From a checkpoint of a small transformer trained on Wikipedia.
Size: 16 layers, width 256, 2 heads of 64 (1 for keys and values), MLP 512 tanh GELU, 6.05M parameters.
Architecture: LayerNorm before each block, rotary positions, biases, untied embeddings.
Training: a variant of Muon for these matrices, 249M tokens.
MLP neurons of a small language model. Each row is named by its layer, matrix (down: output weights) and neuron, and shows model dimensions 0-255. Each number is 500 + 40 x the weight over its row's rms, rounded and kept within 0 to 999. Numbers have three digits each.
Before each neuron's rows, "fires before" lists the tokens most often just after its 100 highest values on Wikipedia text that the model never trained on.

fires before: "s ", " ", "ed ", "ly ", "ing ", "s"
L11.down233:495492474559504517494483453461529495487502512472503519385557454539544463455450547544454551495556477464471495448516509522477484506483470490476454491595464467445508508470505526564500522484438501425452456502487530499547521504481536464555451432499498510477490455526477525493496560505497424591540508482512556516470446454520493514508456438434465579531564534548565469529542466561570485498495526528494496435526598497532489493516562523551442448510487466449474487427509533521596506467481526566554469524552399502505534541516433530551475569507455538558453508537534482530475476514583511517518473454556507486473477425530501462469447584514527558533400456524568521500480526475494484497482507575433437459468498412525477597469468473463524464496483501539527540490524441496518484514455505

fires before: "ed ", "es ", "s ", "e ", "d "
L11.down423:482530503397391608433525445495507533501465494486487503605467491545533480474534439541591525532476480462526482469453440551504523514534484461539540486530514522465424530488504456475567459475505501540413468507598462500526526511485523474507518417454466484512433464523486495467464555523541517483519488525540481460551496490540437511508488487536462535466443445484531479555457545503533535569491471551467491526566496502503491488478524499557470551465503485463540598493455516444457476561538513480558546472361512530427534510469529518506449487526519488515485557489547546484469510501562510483438484477519517488459519558450519454470492563489477505542513499572486556512493480523486459471518457479456517475575467556607449528446535512515496449417481524507591496463575454500452504502479540

fires before: "s", "p", "s ", "si", "ed "
L2.down400:538478558469513522509472385496470504456451544490520545524554503522478511510534496533458496452502487544533460470454542473518487456461431434493513495426522478565485572442448455497482525452514522557528534463545482509512478457468409498469536440594475496469500490519551378443517531530542483519547464529536463514544519415492503437528485462545459524506396441512456552509468503493603484527547560452556507444479528537463547545524522510471473474448529491485545466473494476516516485543526500504493520512504532451539546489587505523582495493591528523534522508545547571494493519529494526514478606566508515506494456496540458580489475484516421511521512500520526465383512503535523518468482481552478497465489441538536465470504400467471487563486500399537511546534491471522439456475529450

fires before: "il", "ot", "y", "a", ". ", "as"
L6.down341:450520448488570483520514483526566462488488507539548521491431492523413560444486507495437524482485441491517469563558457467502503518557444509516546425530448493542589492567546488497506492419562547594533491453453463495524430512459473501562493455500389566556505502543486547471473562524526491562447516529570470478460556442493546476428465483513500551523509465512489510512515491442525516528569430504516472452542471493523517445483524495511536483476537430599450466484540496453463497499477525563475433500483486471508457526469440496483492495551524583442491442498508482549557541452453482477549509498467513522501497517514580533519536538491464513471402509583553542492488515494524414479492529484494527497551527503460511448457492458477484615456518524474498451537438527544544414520498510

fires before: "f", " ", "e ", "e", "l"
L6.down313:451427548526575498530433518529496430480487557539499555481429615471434482515532522478448483478526546548529572433464579441526518436538508559512512479501481480476395540481580506458529481522469457526455496418489475506477597494522473536468538438571483543450508568474499527495438420517529510449428513506470421508513534498556539546524459498486549451513472467514505526493490530500438544512499451473443518431509447521513523561465506483607450546443542465471556509512508463509509509487472533521529467483464506476477429422517506520462445517546479467521520556492461511512463491534550528470490599439518526486561520452502514515430528542457482464514524472511446512468458571490516583571456536521520502516506469505432534475463498523529497561519488540509449471505556482538545481498531437

fires before: "ed ", "e ", "es ", "er ", "c"
L11.down229:515454558524498530518509537521510440551507467465538551480510452417435526516429525519465463534510532490455523455446496553528536499534516591570493427452424444442376521512499483508474574465483535503529530550495501480463559451495568551451509530519515450549451446554509426514459459506551525584474478479566518447473537520476470518468504519558492470456536555549533500496507491494434517435539580548507517550523572482495444470585524460506569470453449532555446501530535472500497503510583482491435614469523472518523489439543512539541512511535477499527480526483442450484510537534422532474569523483489494480488498536450498460494500475564513527486434505477458440488595462463501504465497510459415486522461525540507440498455492434445469461524486539556477483519534496504496479488567549

fires before: "en ", "iv", "b", "im", "ent"
L8.down143:454520548483491548502520515506496574574563408472457445507523500564490485495507508398515505470513452508536449501540529462544495477530455489531451464419466515559569524494563506467498453495445570497461489534538456495520459472538535441499565469542441450467454523502483478514455539527499490432463472542467468498540492590451512478548490516515410518498514460449442487446439521527430530523524472562524513436537469556485479455556515532438503454482468539462515431549511449495512491517562480554550481552437484487582470513563505508474466509454463570504447476522467528619503508481531443568487532510483478538481514519489506486570500502415420498514489521583446486562506514478573560478506493579519516519466537454488539489519495463499490526484491486499629487484506542528409541543484485

fires before: ", ", ". ", "ity ", "i", ".", ": "
L8.down66:446422534505524546480485443542481535460480473505462470485623513461537544485515496611515453508479393489419466516500550500583489496504497536501589465486496499413505543479494560541467509562434504542469484536451514524506563467511505555522536423480525557552460480480505520484514529504485502571580449457549451491534498504492515510530453457462427505444501534469538531450488515511548501594528463483541535533546574523495554440556544548473491428444496501528573525447491505449503529574473477480466507433482480476464524542463454457485494470489523484456440443502517479480507467459480518492486471486470484513518451462440514515533544487500510585528549427524542497504452580477464417543498572477466547520578474440561505507553518476552467490522516503538544444445452525483488487447447541

fires before: "ed ", "r", "ed", "er ", "ation ", "e "
L13.down377:528516496473476491476465480442521465542566526551533572512475507592496514568567554508518479380546491472464520446519521554524478513513529518507561485510511541491568505488549533521460519435476460563469474523544424470504517489486525437531523484459561509500400446524530505531484507533476506579505501554590513461429498513517497517483504548448480440496536558523494474505498479502445429532516486561498529437569440527507489521509535490480477513456472473459440564412555487480501520465581413490458542521471455444446445515456540454432485505492449581465443515468445589512576537495509564543506445474477552525545462521479536507520480477577523526500509514546514543460494439546507471434503469525434490476507416524402520476496493449459491529555532457441510475441538477550521490484532513

fires before: "g", "y", "on", "y ", "e ", "ic "
L3.down56:523540512514565545479502463519515438534476510495530501488428569465521478480501451501431487523463415517513525484512538560453552505469490443562520519538609515533491523533550482507484523475467556449478502525508534491515519536465540455533493493469482414488487469480512486520425513458420498487436506453517533510463519510505533538531520489476558439566559530570523530448438435470485512547455441490465499618512478478486480495488449546481481534446476503470524547490541558501464429467419435484524469545492533482535505490515527485506534515478548454497537484548495498449519559435483395469505519499452577447470509514509477495536537433529475509529412435511493536522485534549472490582536504518471539464447543512591489469471648529518477494448616553492484477452441584487501465485467529

fires before: "e ", "on", "k ", "y ", "es ", "i"
L5.down450:474465497503521510491515510504539497530492506503479529518538521477549510452458511514455495461534473487451443553484492491431552500495461496511541476473452514538548542445496501549544493476521518521515504466458483489424543463501438646483567417571423534542495521480527480406538440539497508579586494535458497560514524491529522529546511547487582531528442498477470522474511465536482507543479416508511539507488475456509472419494449538479541486481498437554560547489524495493460438505506532508490581463424521475471439438402478531479499442456557580469506529447481496523498556496496509561454505465449559570557455494510525325543469568494474526488459460513489488463535507460519485558469509549441551535465495498497470516490511530455443513567498526507478489508419524551553494535522540

fires before: "e ", "es ", "e", "ed ", "u", "t"
L13.down309:532495505470470502473519468426498585529504472452501473460493524604534560502458426467527538484481426499628444447457512495464536472556486534501468521447538485466565472523495485480520486483494535516519494461525570506503478476498467487505523469497468530484497467500472539473473567528524539563445423494457557482572449443457519512454537468429539461521499532580478530454431472487513497534553545529440512480405485438573537486528608490554499481526480469514544526447435516487498518450497505480492505470570484508486557535503526470468468536511447537464450512530583486597455535470517571552426517461496458522540516524519461494532472464503526489570548518449493462505451501505508557537493439468493578407460557539523471472500457468499555471604465477473505574443496428536534512518515495

fires before: "il", "t ", "k", "k ", "y ", "y"
L11.down420:510436562450540530542509468487544458471447467494459531473466575550463489455513458537485454486428502491477549509477459476547513528487482479539509480538529486565568460488476537538447475432550515515532525493429507518496471414495508455589537467443454533499542490471505485414483417421497528529508557483553474582503517474482451486540468555524541570515521524521456492541548459460493480508470452465477502503477483512482490481509404526488513545451515451608450569473446526460508506502496520502516507523485415493502493535575498493542495545612453505540547516522496529548453426507559467555540546460442441458557521547489499436558560527533550458448389505471503541452536494499460562477536533561550442475561487534508466562520506577497472460473424551481472475500470535493492504541486486

fires before: "am", "ing ", "for", "am ", "a", "d"
L13.down218:526501397523480491465547524441539459541436464523521519520534560553438478505482492472473473506545507519476521481583496504483499545488550502455469476461433567530495565437462574455495482502480533466450496555465428449514505446444463546486513477458469574442522561427474567511510511565524469485505511478515520546528515407452464491396522462497508511501487509506467556514516536504497475589516481479471507442470478559462491443433545524498417444490451506420514520480510513472532504520511478506507508454524511561557583452523512527541484549549532457580452530574542483514447537547500522505576554514543514418513463505456461553565514536542516535492513567532523517502490516571523537447490513508504571533540446510436456494488515468431465554504437532463446491518417491457580460504429488

fires before: "d", "on", "an ", "on ", " ", "al "
L6.down266:507443495508453508530446466460481512535543535521469517560526480598468500503519532509478504538465530525502544495465546458577422514539512459509531455503607434465583492477467508557563524475593501456525522523478514482473506599449496520509577529506435517574549469503561517502490507557479462560492438439462451500522551530457500498427482429523479454577455454480517500496515436484518447538494504410465448465489441459511487461559490444442553470479530507558546484482476522518485503491573443522478531487534454587492507497407463447471450474526452534438477524544479511473514546519476454502499477548472473509556551474560477523449453505515462443561496486483506495569479435487497490476599481465529507565440446532509474524509607540517527514470492493543509490477476512525466459553483596

fires before: ", ", ". ", ".", ": "
L6.down105:545483475465475503477495512472515505486485451534539524512614413462477454521531421522482463534436531555464433471510512382519476545494457474544479451509458484464479570495484582473535501448488519469527501501514477609524573504483475543479448510479472533553517397502503452492460503546480580547491407514497447465561492544535464483494527527535511519499509512511572542561470497556537476442455498476458437511480505511499521496504451521484529523484471540445522519477550511458523491514423433564521520542486522479444496501452506524528567493500514554557535480523554542454504472464504498508455415443504485565475466456453587519479518460502527517471501523492521538534504522565506442540520463518544501542507459500554480505488523467525456427551517491541582505451412523454595594459568413

fires before: " ", "y ", "y", "i", "ch ", "al "
L12.down100:557570481538502481563452520493590460486485499420551466544525447457492582489607533531482489484581541529513530529546427515526526450539510473486535544513521541484502457433461494501492444539493553487472535524506441500450484522507555484503534430436500455553487480402524464492456428528450535489497483397557500580513507570487491535489518564481456481491517518431552501513461501579522484535503478510464505541533531457530517566463467438548486519462572468541490559453513403518486479542440509464526459527454486465518510500486513483478507593466483516543545493524476455481539449413498479498557510487478523503472492577549521518528489467483468542536563600514438579444489553497499453437502513465440568481449484469560486493499519475518487415474490481486524456528459491490530517416451504

fires before: "0", "0 ", "s", "e ", "s ", "g"
L13.down147:508508482487538530477500535491478468390519545445495453453553484484522514525470518525482503530462512488499562497531491510495495527496508403430492458514556482445488442495494463478449500477618486500428467502521453494507473485496547462447531502508485530462566470548460529472426497563421509487449480710445504508555490432494528487583548502519452533498493548488503520483530504488458475537543431521524551491494538465454499459483465458492475499500565427481462520574462521510499463521486601505549505470451491540524537509505504445485532483544464463449500508591484487555552535429431499544560514426486507504505470486508540540546529487613476461451505436502534530493542541458536494526522485527431423484480528530494514539429502473468473523561446531497540515510566520527509473526562525

fires before: "e", "in", "e ", "s ", "est "
L8.down316:500496516492451463502528437513503534422498515549466542433451609570494496485512452514445483516511469501572544460483528447461450527519474546494439410514454519503516530500519516540445476499466519507480463455536473386541491406565411467419613440499513512512501498505457478494485507575501547492507509506487484485496518547500493508510511517619506492454521509483444532512505524503502486469512456453452504485594494555491502434510462470514499500414485457514468515572487519561478479521500519528495501510437506550482538549455464423490429471480499501531576550542501557504453492490534543496439479546473505571553555608469525487480511482463547473537548535496515479528518423456524464549499558509512522474438471558543423465531456539498485581504511498539498603413525540533495451494474507

fires before: "e ", "ed ", "s ", "s", "al "
L5.down145:430547487471492604458541413495526532470505466550477532526520452551508502493497488498537511510534440483468470482418449578536424491540517520488506489509464501468521449521428500463448501463467365434463418503496562501540531505467511483510501541496498535504575504486503473516490547538548474557515493555530417511575527521520508498466534481477474548529425437531481481562517463502474546513505502532547537449421459458542586488550481482503461519494438522511480516541474526525544572600601498405529533488521461490422519458505560458420504472478533434510506515474493448483499495471526472482401527499516508520503495512485453498581468497549506505490574578568532553528539479504500550589511490489436562463525480481535411476423510494526478540445515531499488486492518523479532492471525482

fires before: "c", "ce ", "d", "id", "ti"
L11.down509:457485503515512449487529482528532476519521479511543411562497462507504441518441533530428493514531482517430494554534448461557527556529561490568490499514469505384475541480470489562434495532548450555447514564490504477545482484455491518500475567413551530493515491483474526528563457505508521509459481545542523563531507560538509478511468438515458535527550428545552526471530466512470517542596539514450525488450526485548461442479500526450588478487540528515490497545475494491436495539456442449432536434539538490513441467542556510542485570512494537467512520496438509502515489512529464403508512544480560471423478551492496432464437521492479481486505483578508430471484530559451454472513542449563495418588483543521535502535490538490484482524477430505522376458485429523498504566517525

fires before: "in", "e ", "re", "tion", "en", "y "
L5.down82:500448511500538559484519532492407467529542455516520524425487492543536516421514455501474462527528455531448539547429493433491530465475451487486505467479468550615581471460552503450509521499498492508494495489446485464559446507521547563514528490518482491486439545445472563479485436528467546503519539481492501521539532584500470474500573495552484416523476460530499474553513440492450455479505506497556565513477526482489545511531521571466472399514395475559466424492517545503475472489515480444509478508512508451567512519485489531590460499519526505399527574525461412521562524473515470459521399450460519498579491508501531527502427482558463528548445429524470515503546496512538494478468479595537492459472482485507523544527560516542514540484514531495476526373547528532516469472512540

fires before: "ember ", "s", "iv", "ed", "r"
L9.down309:443533532510476494514505420540552472426519561462524422528537510519519564553545428483531473515584399539518518454495541542492529457474489565492498474476559430556492552499500563501499463489449528526446488413451460511465514513506467454485541467528521425450509524532504459491578524585499454487503538478519517485544513499518555503453491494531480458511500456570510456437507496497441537505533495417593424478490476456456576490536555523542479498503513495544510452496498536502528522543519521520565551557497447452524422519487580508516442475484467479485492560505444517497550579559513495475519528518513435480504539545414553454428425486523505473488466466577478512527470488537487430491479449503545427454475515548493548514518498516507544435495487522510550431534413451561463477549535453

fires before: " ", "l ", "e ", "d ", "l"
L2.down125:427495497468558508528495496546524458441516570533515492525502502469574553553426542516502602439466464530441479513491493547522517481507461491543557547494449427412544450496465504493459496549489464520418467511553484494462495505412450495499464478528492443491520574459479517527497521544596463531530540507543456584460476449550521535473578466535488434504565538565504533490453442566533484508533530581447496438488455563553504416492477505522474512503517523516500482505541466497488568503526457431501504457468443552487444501461490503515545471501554508531499542487440447474487527524478530502522471510538491412484479485463460494477503459541560552527527493554478547428509510506524487424565530526488535506487485527547521437525502374486525464480564555469484452467526475463510528551524381

fires before: "y ", "ic", "i", "y", "est "
L11.down141:554534497477472587500554472470544452451556542495536523519486536479475475412472568478505513588475480502458498518526537531465552500464525456465512532535546504432472500461447523417511555505550452480491510501500452481467489540554492497520432483453544548431532510474538430522548438509443474489457464589501568495470525494460497548537556460472441530517472500506475505574458486523519454570530513501564574515536490523576535546483461420506496488456481559547527576469493506455465523488492502458489462487462501460499463509500510449493516564507520525538503431516514466553541495515527478456528549492475443540457566477541565419430466601492530560526488490493495497460437388525505457486524495460506509532484464481522562436482418431555524471515517564479554500511487438532390492519579483

fires before: "or", "or ", "m", "ing "
L9.down406:465472534567509509502439488416529467589493556463455558529578489539569524506479448464518512431504476550479460532464499499531494480557502477508494549546481553498478476475572526549561455425554521500495483542450528566483452539457555484491504495481503474591521530500534492450496495554477468501558445546540464445458536550516517444469516542446562527482544518482519427533494495576509508501509443489511486463498529417471555525459536529488463556580391443483451502511451509482470482504459487471437532462499474507412478421501566453571481521474435541553454503530473483477521483519480511493493469460569449475588475506553479500400467484425535510511495426463509414538519516521503518535523526509526465600510530473561436570477562494520513482520508517507422453455516527530495525532471483

fires before: " ", "e ", "er ", "ary ", "y ", "ed "
L12.down35:447454552460492535498562489523443488477523582506454507526536512506552496486562563462452482552521512505431506480575517442486461522511467486567549492500590459462532477487492460452489513468557531494444481533582531450461503490500468551525579451427454478461520525545502419485467503488455489515483553499577519483600495518437545547548512480500519541503480548481512469546464510489473485579483491489434471491527548408498438458461502430554447554447465474471535573498476533523533457539572480491523474456509421516434556509495532453497491468514484533553521518479496506526531474504424503592507533508545534514452479456519472425473562547426459515524528512541505502536478549520468490504507535418472492505430525529510419582490486470433548506543403500437517456435543517533555518523467535

fires before: "ed ", "s ", "es ", "r", "oc"
L12.down77:517487455444417522474493443468512528496502471514568534591555494485531451471440441516523437526518472484479524557460467421508471482476596486556467440487571513502523511599437556511547518446541520479493460480539576486477490534464468500480541356464517489522498442526490440521469524523550466560538468469513602506549495434536423500487563484479505497510515542455484485513505527529537432512495502467480472537456448533553518535478529480499488528573528528479521507453398531524524510439494456472494452534427542512495497559411518548449576502497467516517542487512493453440491462528546464525545598447533523478556503535497517508539428547452471525597479452543490497439472545497454559510544510540509532460548541474531548501499483522540452430478511526437483486509466506454499499462494520

fires before: ", ", ". ", "\n", ".", "\n\n", "/"
L9.down396:508550498411531546484476464503491449569510547406463408503513470487537470479464462466470513547478494444464496487496541572409469516446444534518535547464516463493492586487533465484472529458529471454549484447471480549527494569414430498511435428461497443508402503503466516517526595545468479578526407496489525546465456460454494526466482476477465509499434485521497535525513497488565523467546515511437509577503494538545524527490446584507486504484478540480558496426541511523502487493478459531533505524537502506473452471490473543527544524539507546503461507444498557545503512533479488475505480555445458612562468489494561540507536502457560523448481535524448521481505495525627446481530554507479572525579467560479498528501488507528424506505486487539521481522470446599503451484546463

fires before: "g ", "g", "k ", "d", "er ", "i"
L3.down220:512514478506494462433447468449538381467578491508592499486460450506481517476564512488512490533506412536516531498508428417502471528439538432507526466491502534512539514487494564515555466585428497515459447468505480448537554556505464556493506549489525532532492556599397517461542480503556535442517585586526527501475519537538489475507419482470508497535497461513507594538508464475513555470507491598490531496539457588508490525559461478566532494494514543460518481451548508509518449483468531491567456492517592582533482529464489515520458518454468475448540460547552448471435473519495466480496432521464498399481536459502590535452494477535472537467461520509446550528504449541463489481449458455473531468445450518485486563492465520466480487495498527509481505480541474527526539480537494

fires before: " ", "e ", "g", "ot", "e", ", "
L6.down221:527462581501504501471468566430492532526472474544462509502500500498523419505455528545469507555433511547562551499446540459501459516522501551522488462505518461468565493461496489513506561517513507609461421455504467393517524444507419411463525546464474459467479487532481499451513480577470539515533435493530413498478491461633472517509488490434522531486403454530383473439523467496464510496464500529524470516556573496544476548447464490512487508513536486511524508493518497586509541444438500489525488506506500520543518490452518463547513457545528521496537543492509519478501492534451426435473430579463480448571518552480538519558488551461557477495538564508537510535526500541459460547534485518569514476478590458464508544489512536481577519478449506494487490550454434454496513515531571

fires before: ", ", "s ", "s", ".", ". ", "–"
L13.down415:471493510467445516516505490529489541506481455468484508486506507483519459537553573501544425440530496499488489483520508473441475479542394513479483498578513501499419537545483517513495498550548513529501488502455497540477507470534483473488491466444512426410533466489457512490529437496446465582471561671555515537524505505500551469460479502472501447490449553528508468441554501479530408526473544470516540581480506544515502533525564543468536485470517511485495567521519511473505449536496510485529556491558481485562506427535511511530491542518520419517519551490485544535544482447513522427569506527453498497467514517466455519511510521471519510476535504521518511476497552517479481455442487497307407507532468498489585547484485488466519447523473570446537391479538559468519438520569473

fires before: "ur", "le ", "e", "o ", "g", "y"
L6.down432:570469480505462431530576489546475499474482546538537469490496521474450490414478483557499561550511574473491542517466477557521524434573456538444592514487464554473430516493457461482550451545451547460556444494437446496502492511470501499552507515518468484471501481538444457534473508560479511485489540463515427521524488488531489548498480479524508451523516550488451527509514536488569512557479511490527452465510557504474535457465446525493464443557537528452480470500566448477541500467451509536456515467434477522494475473562532499498512561462524489517459556490591523557541482516546540524426505519403517482548516530572428500578482470437501436475471467463481515492568438514454524501454554575535409561517485489501554505577486510433485574505452431455524553551423570432475504498462500

fires before: " ", "iv", "l", "on", "um"
L5.down161:546486507552461444507512489458508505485516556520458572516494448460517466467509495448495520461508450472480494546518469591528499558513432437536507516521542502471500460525492462518494553477513509466513518548526513483474402477506505526492415426561563524509530495510528478460517497503535508579465514441506529528459513455494430565479615408516404509498465518474513502483499523470544531442505503512467524454493475486459468429523481591539517514557551553529482458474466504481518497466448586532530426455492487524558478497534455497531513508536442452471546527546417439491476462481610502485454460536456506540471408523494503518477510554464527515587466520542581543501490508476474508480574493505565452524493475500480460520518447481615502561491516551487404547457499434546458506488596461

fires before: "al ", "ation ", "es", "et", "ated ", "t"
L2.down198:437520492570523495426502560471569516525529507506476583534469541574458500448516478531409496585542543486523542489509448527513503494504521519493472511519514523442534451515454610515489512446495481423461517447461492526550568523423461443465463509569456580562462451440441488499536523486527506520436509513489530514533516479507419523484537481490484480443431480517470532486414538448420419479536527490544505578524561522435513468531554521573511495574532495464544497516473497495502522484473468514434516504482510532495507478521471466481490481479535531476546515548498513504453594509521512492469526464495571618485493531474571445497483473527547462512525498525581454519452485495521482431509473426446574386464492488457512488498525498466548485474530466566519408492479488560486446504516504

fires before: "y", "y ", "n", "i", "il"
L12.down135:519556464476520549508429429461540494552511506419531483513420489491492527518544569481525434538530557546506486544474500496499548507503517482425526507530576547479471533468499574526449520523489464484551496432500446410486502453556456477528420535473474478451469572508487506521515509487508518447519499470458556508491510426523398474507511444441474541479447461505483500502568510491523519525548501564509484546591519551515403537428481521470542482433509559448472488506524439520483497510515519525503534502481509471519565473454535484496521521515467510574505459511463571524521536435445473487467454468553550437517506498609547467487447501486472575495525439471483596527526507557412441519539584469542466489486511528509509488529495467531477469496548403512478479574573522548462476488412516

fires before: "f", " ", "s", "al ", "ap", "ve "
L6.down464:577506515509431445527537496401478471492511514562471485527538469527442584492501408536474537507481556545535484474479432476547438530499565494500501535526511493504433485514497457523535523427427582552588483522528506470556435529417502510477509438578490436546510472525471516546402597542479465534498486591503510516486485497525515487480467490481479577455491477497464500486561401568597479562526514548473406478531402481467460535518553497515477491486519498542501482469506515573524530415469529517510444503563462450474532440499443509466501536490481497512530573506499493433495486426496583484464479545484491538517543502497561423485501503485481576534458490507544510452478488513489535445536551504596495474512471506509481487512556507480440463490484443540468548506491511504507468512512477

fires before: "er", "g", "e", " ", "s ", "ed "
L5.down372:464469515485436514532508467526503505454530534525500466471501511416422496540543509532405494477554449492455559478468517494486471448507553507518562512480548478447512512500466483523495530456504561487497508525466514536527532509587525554498540527495560540598478536462464451476512516491530588565505450454514451511504455536545468496466435446512553547471500467552483466494486426556539491573476485547551478492525482560586631482520511480534663380516508445514557491497502442480565553483479477500420551490421489477488493469460468470495546468502430459480521492526498454503439487523429502468514529535489502492548518454468520515480448509522527567555471506546540493437483498459478497506425485514473507467514519487519444548560432543475464470501492484491511500521491479458483562450606491

fires before: "en", "ed ", "c", "ent ", "ce ", "ti"
L6.down351:503508504504475555404523534559468505537530488502485465474473488485428539503457445473511508428489511464487480522472484615548483468490574532516526492504559464503551434476515478496512508526459533496546468461555546451492498493505510559474588583511459470486461422536528532497527579509509472500487518538603527465553552530531520531517401481490468507514455514516464534432535523520467527485463570481569476489512517484491508457451531498452489427444479524567447512486528508530521470427474513510608494527544543481420484478542500480462509546504459539462541507526479432468486536529549544399546495457514479467425443519458532422539515489511510525480560450483481458487461531480484456536441481413433481534510500469484442486526502502526436468492577586590543479528535493451603497495512567

fires before: "ed ", "\n", "==", "ti", "on ", "al"
L5.down48:507495490537447523454464498469517541515477521506508464491539546520459438518506565436477481462517541564537470576450508448510515501506548528494549431498488478503413543513553511498519462492522466498521562477542508461518462536484510471441574517467476485509550457467526530498445536543455504560383515530540535524493555612494574544507538441443595498470455518581463481494505519493423497467465439514478405521527481502484531460456446468480503419503452542564483491401535547470551473451523464554574443513474476476503513509463501563389521527476529477498458478568458512466546483532538510477506499534410489461500449511545535506510481501449569569476573450431492493523492520508602535482528529504475521536535491524527459531526552495540534418484508551530482433520464500464480482426476518

fires before: "ed ", "ing ", "es ", "ed", "e ", "u"
L12.down156:431470518532490498499427478517525456565546457541571498487497486551493540489545516544506431476455467506536460553454492547541513471483536550448560486563579496477456588496567560468530460462516467521506492497538555452483577415516509530532446547476498469489434468480516463463548568470571462532513482464485488508525520543468453512502530466388590507496521495553512520542519444528553480550488530509507503474469418482437555466463510530522563519525494486484528460520531536449424490455455444528490476500536430523564507500518542524474497510452494505501422512485466522525516447432480523526521494496486504451577465532484454470422503496472585512414423507538459501474462484507411491548547553486550511561483520471510535508431460488520558475507487498526488518471582439527461517622467437

fires before: "y ", "y", "i"
L13.down51:539541436502543504509445545461562431500504519465495538518482458492478556444581489463477421538474507542500540470459427468481577510474516552566511553424527537491536545472548555465600483492501559425518497444536490427483498509543437485377528509463544459504524564520519509526525478450568513521497535467490534545427532493498566515527454434500515507493468499525523492556554491449616475546489535500487504441509521542456493469510514494497543460493518490504412555505490524538420458474507508461483500477486451520482543446569501567486505484450560490501511439503486443563502463441463485490467481540454525488538523523446528460460426571462456547479547452497514496549477451469433514537512556539492552435533499541536444542435521542527492437512433471529489460518510477518555507581437503

fires before: "ol", "o", "ot", "er", "en"
L12.down437:542441495572509487495530508505505432507511449575507547469457489578454508476432516524537499505443502506536462435462584505539471488559549538484470476452461429561531500503533490497463457414509462424465432515449558454505428549510501472458564533554534437541477497476564440513529479392531521514542489374476494467523497480495506440463454504506537458522423492511472449559505542501521448495515554480553531453478517517474596454509484567501554555534523497475499573446509522524479530510596500586516495510484441543532450448543504475511526532462476497508437529502513515399413544501547515492523530489508492466511521511451526527424520498535500495467512503540477539460552573495469473547538498467467534429499547446505538477587533474510469443537544502517500518433527510545449523530478521

fires before: "|---|---", "a", "|", "am", "t ", "as"
L12.down200:438440474475406518476476473600508465499509464533479548543484489468549462486529476501503536550459477531537465455567458509515522517477491535499469618551496588516481460538544553469468523566509557512486484536550497491522511517455489551476529507514490507449503541465513588454465516472515535459478508515500542518530541481524572416451486460500470489503510496557494403421579525445494512553529502444503422507530516507486519500465522539429516421492515510432465463481541486451526529541391485396524489511550477465493498520487504509519549456511489463516565479546472434445477540443536557462467509510520418450552499443495499447543528514481512491462549549518515542420489534520479512511462527562405543503512479524474439563576551480534485489488510515553520504509456534391479423509542561

fires before: "t ", "for", "-", "g", "il"
L13.down504:394457508500528486520569544519437527574482528510524487461478526427521512531586581517498508558483474480446393552492459483515530513468495534502505483488476530512476492510499572523421476477443493564553560516461464466554491530535534480496464575541517464501491493550445568591510478386488494505533505519480510526479469481496515433477514526518437466463505541489446462485500481475469451508515451458494513401516465524503437439450540520417513494495481540565455493577529514495435489506527482513491478585566494482508525499565541548442533515458449461487494440506488480438526518462520589511514493495520566543453488462503569481507460450478442569478455509485493471505536503444420564480472432582531496511514548522554498592489511488484555462538550550420438499480532538500540546499475535

fires before: "em", "ly ", "ed ", "e ", "ch ", "n"
L2.down116:518488476544480494533526513447463547509546497629533468458521477521535596486493490501467446470493509414522555494522498475483504477452534556508455506468544472527482455539499458433541473453533396483560503426423458545507416413451556463516466556483409556506483504464539527582530452466537473481469528532556495538499593513454483467452477445449510473592453521554503499514502509535520560523470535520467526478487442477503497477491527543483444501490512430499514480468513515466519419537503416425520463486466535504456485501562511458499491467524498564498470485486512559505528499544528559496480481462517491526525477530487539523566503480425521565497493548505449530426507474545489554472505506506496578526462551527437496466520458513550488468489547554494496542493570492565596452601427473

fires before: "ce ", "g", "s", "c", "t ", "si"
L12.down261:537499570474484421558501484565434454513423560501578451521550483397510437526491477499433457452383593522572465521497527485539502481435479520512520477517519526526504505473500516529472525506465477550519534462459471514596484425469537486496537458494567473506505496470532533545521502488492494523454480481505496527534473455536452441461554486485509475504534509494454471474514467526564546499471565555588471472447452492446546517512499486444471443525516551544400484516512440522462468557424495518508493494546505599515501504466547503520464501482482509523588512532383540497504496488473546488466537457492520495495500505435486530528463484421495524522474506553522413501497614514505470448569492581536514508494527490500498536491418483568541528554474427534506429483519547485545472528443520